Weights of a small transformer language model: width 320, 4860 steps.
MLP neurons of a small language model. Each row is named by its layer, matrix (gate and up: input weights) and neuron, and shows model dimensions 160-255. Each number is 50 + 15 x the weight over its row's rms, rounded and kept within 0 to 99. A neuron's up and down rows have the sign that makes its largest values positive.
After each neuron's rows is what it responds to, as a language model described it from the Wikipedia text at the highest values.

L11.gate824:45 37 61 58 47 67 52 47 43 51 61 62 66 33 35 55 26 21 48 35 48 64 35 56 26 37 30 55 63 41 36 53 64 52 44 47 42 43 33 60 22 33 62 29 44 78 49 46 67 64 42 23 52 61 34 66 56 31 18 28 39 49 59 55 51 35 46 48 26 44 50 35 60 70 43 51 51 44 41 17 40 56 53 54 53 39 42 51 35 47 35 50 59 41 27 32
L11.up824:80 30 80 41 36 51 49 21 47 40 75 62 59 67 60 60 34 44 35 23 51 50 34 61 65 41 45 80 51 22 33 50 57 44 23 32 40 33 35 57 34 28 35 30 62 54 57 56 30 50 26 74 76 38 47 45 66 45 73 44 39 62 41 49 44 66 40 27 28 43 47 70 37 72 38 51 45 60 33 46 16 42 46 59 36 57 66 45 36 37 63 35 54 39 26 43
Description: Final token of a field label in Wikipedia infoboxes and table headers, just before a colon or pipe, such as Publisher, Label, Authority, Party.

L8.gate280:60 19 28 59 51 48 35 48 37 50 71 37 43 33 58 41 53 19 53 43 36 69 53 24 82 55 33 76 28 45 45 84 58 24 43 68 36 59 55 60 52 57 71 59 53 30 45 46 43 39 55 40 61 46 51 45 53 64 56 50 71 45 62 69 64 59 66 25 33 47 75 62 45 72 45 63 43 41 19 82 43 58 48 34 47 57 31 14 59 51 66 58 75 57 54 39
L8.up280:43 40 58 51 26 79 66 75 61 32 71 42 33 30 39 47 67 62 65 21 45 36 59 52 65 27 24 36 61 52 52 52 46 57 38 50 69 32 54 50 43 51 51 44 32 48 27 54 56 59 52 49 52 28 37 61 55 49 32 44 26 65 42 60 43 20 55 56 53 27 67 28 66 54 80 38 43 54 39 59 48 51 29 43 42 28 47 26 56 88 49 45 70 57 67 31
Description: Short word pieces inside a word split into several tokens, often names and common words, such as Pic|n|ic, Hit|ch|cock, chron|ology, sib|l|ings.

L6.gate313:35 55 62 63 64 59 58 42 40 58 23 38 41 34 36 56 52 53 48 52 14 70 49 62 63 56 36 41 44 62 51 35 37 39 72 67 44 66 86 40 42 39 65 48 32 46 74 41 28 37 47 37 73 50 61 70 50 55 65 62 59 66 40 41 55 57 45 63 74 48 57 50 58 25 24 78 56 59 37 66 63 47 60 49 55 57 52 42 49 54 46 61 52 30 17 66
L6.up313:44 54 64 57 44 32 49 32 29 36 61 64 45 61 58 62 43 42 61 36 57 43 53 67 50 50 73 45 45 60 52 35 62 51 91 56 22 77 67 36 38 42 47 55 53 31 83 43 32 24 46 63 38 46 29 72 65 35 42 54 64 36 25 48 68 37 70 66 27 33 52 30 10 60 44 71 48 28 23 30 42 48 54 54 52 37 52 57 64 64 53 40 52 31 56 72
Description: Mostly "of" after quantity or group nouns (series of, set of, number of, No of); also suffix pieces that finish a word (ident-ical, ind-ic-ate, cort-ex).

L8.gate396:41 59 46 50 34 62 53 51 60 40 38 61 37 06 18 63 15 66 30 43 51 51 56 48 47 49 61 53 74 65 52 44 46 62 48 58 45 22 43 58 40 56 22 55 56 56 45 69 27 38 47 56 54 25 54 39 25 16 35 49 76 66 29 39 86 55 52 63 63 46 63 42 38 77 68 54 47 27 64 26 49 44 39 44 39 57 49 52 49 45 16 40 37 83 58 36
L8.up396:55 55 31 44 81 61 64 49 60 63 87 35 16 31 72 60 35 62 67 62 27 64 58 45 30 55 49 32 61 29 49 31 22 63 31 49 55 45 40 45 65 55 61 35 72 61 48 63 37 65 58 60 16 56 35 43 51 43 54 57 52 67 31 54 83 44 47 50 47 46 65 71 66 64 29 81 53 70 67 45 42 53 84 39 70 31 51 45 40 46 31 69 67 62 49 54
Description: Final word-piece of a person's surname, or the delimiter right after a full name, such as the | in election tables, a comma or parenthesis (Pietrzykowsk-i, Clapton then comma).

L6.gate331:38 32 25 89 36 40 41 48 67 69 75 61 80 41 36 34 62 39 52 59 83 50 39 54 64 42 09 46 61 34 70 67 29 66 68 33 51 49 55 49 24 56 66 21 84 46 42 46 58 44 38 64 37 62 40 74 29 74 51 30 21 44 48 42 68 64 38 29 64 56 46 69 73 46 62 62 46 33 54 51 65 70 60 53 62 28 45 50 62 30 69 41 57 58 25 33
L6.up331:46 55 46 46 72 58 70 57 35 61 26 46 50 63 38 54 79 68 59 51 31 58 13 40 65 58 25 31 50 58 33 94 51 36 52 31 62 59 53 42 27 51 49 66 42 85 46 29 42 62 54 37 71 67 65 74 60 43 59 57 34 17 36 56 53 51 38 55 42 53 41 17 62 55 43 50 37 69 38 40 54 81 48 52 75 37 54 44 27 56 08 48 59 29 55 43
Description: Middle pieces of words split into several tokens, mostly names and compounds (Gwath-m-ey, Slov-ak-ia, Kick-st-arter), plus weaker hits on clause-opening words after commas (while, that, had) and digits in tables.

L11.gate743:61 63 51 56 63 67 57 46 38 67 62 33 60 48 27 55 47 32 25 57 38 47 35 26 45 47 41 37 36 43 32 68 38 50 59 72 38 58 36 54 66 62 54 58 25 70 76 20 56 54 75 40 33 61 55 57 45 58 69 54 59 56 55 60 29 48 74 23 43 30 24 68 70 26 34 58 89 64 54 53 36 54 35 31 25 40 54 47 55 69 46 12 76 45 46 59
L11.up743:36 32 46 28 54 67 49 48 67 92 47 45 54 41 62 57 57 49 44 73 38 64 51 56 68 45 61 22 56 60 64 72 57 42 63 58 73 53 41 46 26 41 44 36 59 50 45 41 30 38 68 15 70 31 51 58 27 22 44 61 13 36 48 47 39 19 31 71 72 80 62 59 73 47 48 52 44 52 54 68 51 61 57 61 57 51 44 13 44 45 33 61 61 82 35 51
Description: Pipe delimiters, |---| separator rows and == heading marks in wiki tables, especially header-row ends; also word-initial pieces like ex-, N-, up-.

L8.gate661:40 42 56 54 74 47 70 50 61 32 45 42 63 41 33 52 43 48 23 36 68 49 77 42 60 43 66 37 53 69 46 45 40 43 28 44 44 30 30 55 35 36 22 70 36 56 40 48 49 52 58 55 90 55 62 61 04 60 45 49 59 49 38 24 58 49 43 51 65 70 53 31 32 41 47 67 81 31 61 57 57 31 43 29 57 42 41 23 44 46 27 75 26 52 44 87
L8.up661:62 67 69 17 47 48 49 81 60 54 52 42 77 53 29 56 43 62 41 48 49 27 56 40 88 60 55 47 50 56 24 65 34 16 52 44 45 58 85 54 50 45 58 52 36 60 50 61 49 61 49 52 67 61 36 34 06 60 61 52 82 94 56 21 42 46 49 59 70 59 47 44 48 73 32 24 64 28 59 49 71 51 42 35 27 41 56 54 54 35 35 51 50 74 41 43
Description: Final tokens of country names, often a word's last piece, in sports tables, lists and bios, e.g. Fran-ce, Braz-il, Germany.

L11.gate226:52 58 60 46 49 52 54 37 24 70 76 28 29 55 48 27 54 61 35 63 25 30 48 31 62 40 54 32 36 45 63 53 45 40 53 70 45 51 45 87 78 51 40 35 28 59 49 44 45 58 40 52 26 39 35 47 63 64 54 63 22 24 45 45 61 54 44 43 50 37 42 42 69 36 52 51 52 51 61 69 23 40 79 45 33 35 39 44 33 65 64 78 71 65 65 52
L11.up226:40 51 53 38 28 43 29 38 51 31 51 46 31 49 50 20 29 74 64 50 34 64 70 46 59 45 55 51 28 72 63 68 70 22 45 48 46 53 57 58 52 66 40 20 46 75 47 40 09 33 42 76 55 59 37 35 44 47 59 46 58 65 47 54 57 44 35 33 45 45 37 67 40 73 40 55 50 57 46 67 21 56 44 36 67 64 73 46 49 41 80 27 55 70 28 61
Description: Middle or final word pieces inside multi-token surnames of people in lists, credits and prose, such as Trots-k-y, Klost-erman, Jinp-ing.

L6.gate138:69 60 44 50 55 67 78 78 92 49 68 35 56 34 34 69 53 30 74 52 64 60 60 51 55 48 66 59 18 37 41 29 58 49 63 50 38 46 75 43 53 58 82 61 39 75 72 48 46 57 74 34 52 49 07 67 15 49 77 48 50 54 73 34 52 71 50 24 64 38 48 64 51 16 43 35 72 37 42 36 53 36 35 53 53 44 46 58 57 53 55 65 36 36 38 45
L6.up138:49 37 15 62 56 19 75 58 42 56 63 57 42 51 69 38 24 46 32 34 46 87 32 39 30 38 56 31 37 49 72 58 35 52 41 61 71 51 76 76 78 98 75 58 45 54 46 64 46 63 56 47 26 63 34 65 49 54 55 30 64 88 37 39 36 54 41 51 50 36 52 19 40 29 50 31 59 15 59 45 42 24 62 52 43 72 42 47 64 61 53 66 41 53 29 48
Description: Short non-initial pieces inside a word split into several tokens, such as contam-in-ation, Vict-or, Dieg-o, and digits after a decimal point or in coordinates.

L8.gate595:74 58 52 46 39 88 44 50 50 43 42 04 69 91 58 52 48 45 47 47 49 36 35 44 35 43 36 66 52 49 53 51 45 55 68 61 63 51 62 18 68 65 58 47 44 66 74 60 26 67 36 53 54 42 78 75 48 53 27 49 69 31 38 46 69 45 80 32 19 51 26 48 65 53 67 58 66 37 66 46 42 66 32 77 76 39 29 37 50 39 74 83 31 40 49 84
L8.up595:57 44 54 44 50 54 36 50 69 13 55 60 30 38 62 72 41 53 54 58 32 42 77 43 43 37 48 28 50 67 65 44 36 32 54 39 49 47 63 20 63 76 38 56 36 70 13 43 27 44 46 57 48 42 42 56 41 31 43 48 76 35 55 69 62 57 38 45 47 31 32 27 43 32 60 45 53 67 44 66 68 37 47 37 40 11 85 47 82 61 24 80 54 34 46 75
Description: Second word-piece right after a capital S or other initial letter, as in S-els, S-ummer, S-ou-ad, S-el-by, R-ou-te; also table pipe separators and ISBN or acronym letters.

L11.gate436:63 44 47 40 64 61 46 66 49 61 42 40 68 60 26 60 53 02 63 67 34 68 17 72 63 34 40 49 68 52 25 34 63 58 62 63 58 47 41 57 42 71 62 53 47 27 61 74 61 51 30 83 57 37 43 35 39 70 60 64 60 61 39 59 39 67 15 63 47 46 45 66 92 51 53 63 43 28 65 82 63 66 54 66 59 75 39 53 66 69 16 73 31 43 38 51
L11.up436:50 52 51 37 41 60 41 49 47 46 39 60 45 65 52 53 43 45 62 20 23 46 31 50 34 37 23 29 54 34 33 47 41 42 45 73 29 33 66 54 57 35 53 38 69 78 65 67 49 47 43 28 41 62 56 53 43 67 51 63 62 59 41 49 49 41 12 52 31 74 41 66 52 46 43 42 65 41 63 60 17 40 77 72 38 51 31 38 58 53 46 65 34 67 60 54
Description: Determiners and possessives (the, their, his, 's) right after is, was or became in Wikipedia lead sentences, before an ordinal or role, e.g. "is the third single", "became their seventh", "Alberta's first Minister".

L8.gate272:35 23 57 60 49 60 48 49 55 31 50 49 19 60 40 34 72 53 38 36 59 55 46 51 48 73 36 45 46 47 45 40 54 63 50 62 67 38 28 42 46 78 18 60 38 39 34 39 45 62 31 50 34 21 46 64 14 58 73 54 15 51 43 59 47 52 47 55 01 54 39 59 70 15 50 45 32 71 56 35 47 69 61 38 65 44 50 68 37 41 48 48 47 38 37 28
L8.up272:55 34 70 39 55 20 74 49 54 59 41 38 49 45 42 74 54 45 62 19 49 66 68 31 53 33 36 44 50 53 57 82 64 34 63 23 21 50 56 89 81 37 24 49 59 48 62 69 34 72 67 53 58 55 47 43 55 34 51 69 45 69 45 35 41 37 46 34 52 49 78 70 46 51 60 32 40 37 47 30 52 48 67 30 30 83 01 52 49 34 52 53 10 25 51 49
Description: Word pieces that finish or continue a fixed label in infoboxes and stat tables, such as Dens-ity, Time z-one, htt-ps, G-A; also other split words, such as W-in-ter, Mezz-an-ine, de-al.

L6.gate124:35 56 39 30 33 56 30 40 25 46 73 48 24 35 21 52 41 70 60 52 31 50 40 52 57 39 25 38 56 47 48 43 54 25 39 54 42 56 48 54 91 50 58 50 54 34 41 51 29 62 37 51 49 57 38 20 54 40 52 61 82 51 37 42 75 57 11 48 40 30 44 48 44 35 89 50 44 59 30 56 54 49 47 25 49 86 56 53 55 47 53 57 53 78 48 66
L6.up124:15 35 44 38 46 50 48 65 51 54 55 32 33 55 35 50 39 72 92 56 43 70 64 48 72 65 32 47 45 60 47 45 32 52 45 55 49 48 46 44 40 58 36 33 62 64 25 63 17 44 52 66 36 78 34 33 41 52 50 70 36 42 40 41 78 61 47 53 25 34 21 61 48 42 47 61 20 85 29 58 36 44 73 43 56 92 70 66 32 37 80 44 77 59 58 84
Description: Last word-piece that completes a person's surname split into several tokens, often in name lists or tables, e.g. Tukhache-v-sky, Hug-hes, Gottes-man.

L6.gate6:41 41 41 73 55 49 42 62 73 32 60 69 85 27 51 26 51 45 27 57 23 42 32 31 46 39 46 65 65 76 68 56 74 63 31 73 82 38 40 51 15 37 26 64 37 32 79 57 66 61 67 56 43 61 53 34 42 38 52 34 61 59 46 42 65 50 63 67 53 65 92 56 53 47 63 45 68 52 48 19 45 36 47 58 63 60 55 68 48 63 54 55 65 79 49 67
L6.up6:48 48 39 41 70 52 42 60 62 27 59 34 54 61 64 51 26 26 47 40 53 55 43 40 56 72 63 61 57 42 63 61 53 40 52 37 34 53 28 60 54 42 47 56 47 31 46 46 63 51 31 30 48 63 44 35 83 30 65 47 32 35 43 61 44 39 66 63 73 56 79 48 64 22 48 39 51 42 40 29 67 55 50 66 42 62 36 81 33 31 34 39 52 59 46 54
Description: Final or middle pieces of split words, strongest on infobox field labels before a colon (Webs-ite, Dens-ity, D-ied), also in prose (sist-er, wed-d-ing).

L8.gate83:30 27 34 32 70 56 41 67 55 37 42 60 46 39 68 50 36 62 38 49 21 46 53 68 72 37 50 84 47 50 40 59 62 49 26 47 48 37 57 53 58 62 21 62 52 54 57 32 47 39 28 42 30 43 31 65 35 33 29 51 45 53 50 70 50 82 48 45 47 46 43 64 51 34 38 79 54 52 65 54 65 46 46 61 45 64 62 74 64 34 40 42 55 77 76 88
L8.up83:57 51 42 44 45 51 60 46 45 46 42 55 81 84 54 45 56 49 43 44 78 64 58 41 31 35 36 47 57 47 63 64 59 82 42 45 41 60 38 75 35 59 43 32 69 35 58 34 28 32 70 70 36 22 47 77 36 52 41 38 51 08 34 53 54 42 53 39 56 43 34 48 65 46 63 48 48 62 60 44 72 49 41 53 64 33 87 11 50 62 65 60 51 72 57 57
Description: Short second pieces inside multi-token words, right after an opening fragment, such as is in V-is-it, it in exc-it-ement, id in indiv-id-ual.

L6.gate228:22 55 59 69 47 80 76 78 46 59 53 57 76 46 74 67 49 34 52 59 48 43 46 49 68 64 80 35 64 39 72 43 49 28 38 52 42 29 45 43 58 51 60 58 47 77 18 54 26 64 59 46 41 50 50 36 48 73 42 61 59 52 63 56 59 63 49 44 26 59 69 51 37 58 56 67 78 20 71 33 58 65 51 41 19 53 63 50 47 44 18 37 52 47 40 52
L6.up228:47 32 58 71 44 48 63 55 61 43 69 43 63 43 57 39 41 46 51 43 52 36 32 38 55 70 39 56 44 68 73 67 48 58 55 63 60 43 64 51 26 59 50 41 48 58 49 51 43 40 42 20 72 34 62 44 35 43 55 73 43 52 26 61 62 52 48 23 36 52 64 73 27 50 50 51 53 06 62 54 31 73 54 62 34 59 65 40 87 61 53 59 58 51 50 48
Description: Mid-word pieces and connectors that complete familiar names and headings (Track list-ing, St Paul's, Hol-oc-aust, R&B, Holly-wo-od), plus Wikipedia table pipes.

L6.gate444:51 48 45 74 47 63 76 19 79 64 32 31 54 12 51 46 36 62 58 68 33 37 67 79 34 39 57 70 54 60 38 37 29 65 60 43 21 44 38 48 63 52 59 65 69 62 36 42 30 40 39 42 62 38 63 57 35 47 72 54 63 13 57 58 47 26 73 68 51 29 48 67 42 64 69 55 40 71 58 51 46 67 41 99 62 63 55 30 54 53 42 59 67 36 40 57
L6.up444:69 62 45 51 47 50 14 62 61 51 71 33 63 54 46 50 65 52 33 18 59 46 48 55 64 51 52 64 48 44 33 42 35 33 58 24 68 75 43 60 54 36 49 52 72 44 54 53 51 46 60 63 54 44 31 29 63 34 26 72 30 52 59 51 31 65 26 33 58 46 59 73 53 60 39 53 45 96 63 59 49 51 66 59 49 70 45 43 62 54 49 51 55 33 36 65
Description: Middle or final subword pieces inside multi-token proper names of people, places and taxa, such as Xia-op-ing, Trinid-ad, Brennau-er and Stemon-op-orus, plus occasional paragraph-initial He.

L11.gate11:43 48 59 38 48 32 18 48 26 53 46 63 55 65 57 28 47 74 57 64 46 39 59 49 67 62 09 60 74 41 50 20 57 40 47 40 59 23 41 40 61 28 55 44 07 57 40 36 56 38 60 60 41 44 63 13 21 44 35 51 31 58 52 50 54 57 43 52 37 56 51 33 56 55 44 13 22 47 43 55 35 47 46 80 18 53 36 34 52 52 55 39 59 69 36 74
L11.up11:44 58 70 69 29 58 55 68 49 36 66 50 45 29 39 47 59 40 52 50 40 60 50 24 58 39 39 38 51 41 71 68 38 52 67 55 69 12 52 34 37 53 66 29 83 47 64 63 67 58 37 40 39 77 14 52 64 55 66 44 42 48 51 46 49 64 42 57 68 40 30 40 72 60 60 49 65 75 67 45 42 56 58 71 30 65 54 59 35 52 43 50 46 51 36 60
Description: Final subword pieces of Spanish, Portuguese, French, Greek and similar non-English names and titles, such as Histori-as, La P-az, Villeg-as, sociolog-ie.

L6.gate380:41 46 41 62 53 57 58 71 36 15 22 51 49 59 55 47 47 38 55 61 49 52 60 48 82 69 52 54 53 55 52 40 46 62 53 46 57 24 56 45 51 59 58 53 55 62 64 30 60 33 30 38 22 42 45 60 50 58 53 37 59 62 40 44 47 66 45 43 59 47 36 30 53 41 62 50 53 70 46 47 42 57 59 26 44 61 49 54 44 40 34 40 44 53 27 85
L6.up380:31 29 25 39 56 52 66 35 55 22 38 32 41 56 63 23 60 69 61 40 72 76 47 44 75 59 62 37 44 37 26 20 12 60 60 48 51 45 45 75 37 49 51 52 52 61 44 46 58 35 62 58 30 72 70 33 36 78 30 28 88 63 36 72 32 49 73 22 41 43 50 62 47 42 81 76 44 36 49 46 46 63 56 56 62 23 36 68 61 56 60 12 60 60 67 68
Description: Pipe separators in table header rows (sports or results tables), plus middle pieces of split words such as sp-re-ad, S-port, inv-ent-ed.

L11.gate717:43 62 46 67 81 57 32 69 38 64 00 44 47 19 31 67 78 48 50 53 39 67 42 66 48 60 35 54 43 56 51 57 47 60 48 14 66 54 44 42 54 18 41 37 57 49 48 47 49 73 40 45 17 28 46 59 24 52 54 43 46 55 45 70 38 34 38 50 51 30 49 74 50 47 66 69 38 42 55 58 63 46 46 49 44 57 60 55 47 48 65 37 57 38 50 53
L11.up717:56 57 36 52 46 61 47 42 40 43 08 43 37 63 41 54 54 67 51 63 54 37 65 72 47 29 95 83 59 63 48 61 43 23 72 53 31 42 19 46 43 60 41 61 38 39 36 39 43 16 65 48 17 58 71 54 47 30 35 54 11 47 39 46 51 41 47 23 40 57 38 25 57 43 46 21 71 48 51 53 21 47 70 56 46 45 39 59 45 28 60 33 39 27 16 42
Description: Mainly has/have/had right after a subject (which has come, companies that have, friends had recorded), also "also"; plus split word-starts like f-irm, f-estival, he-ight.

L6.gate511:38 60 69 57 73 59 72 52 47 35 44 57 17 38 61 40 33 57 59 67 89 59 28 55 29 73 34 44 71 40 27 50 12 52 45 49 25 47 43 49 66 80 15 58 75 53 57 47 26 59 37 57 22 62 25 57 47 48 37 53 63 21 75 46 51 42 70 66 16 56 53 59 61 49 43 55 43 42 48 52 31 51 34 65 66 47 42 24 53 34 49 22 35 59 45 71
L6.up511:65 66 45 51 11 50 34 59 50 60 37 45 49 76 54 36 58 65 54 71 74 26 59 82 55 34 88 56 50 60 41 52 48 53 57 25 94 37 87 38 77 48 45 06 49 41 35 21 70 35 71 69 39 31 49 22 65 57 30 56 38 44 48 59 43 73 40 42 52 39 57 79 51 58 77 40 35 50 44 37 55 40 54 59 44 56 37 59 44 52 71 86 42 32 65 31
Description: Short second pieces of words split after a first letter or syllable, such as up in Super, et in Retired, er in Serbian; also second digits like 88.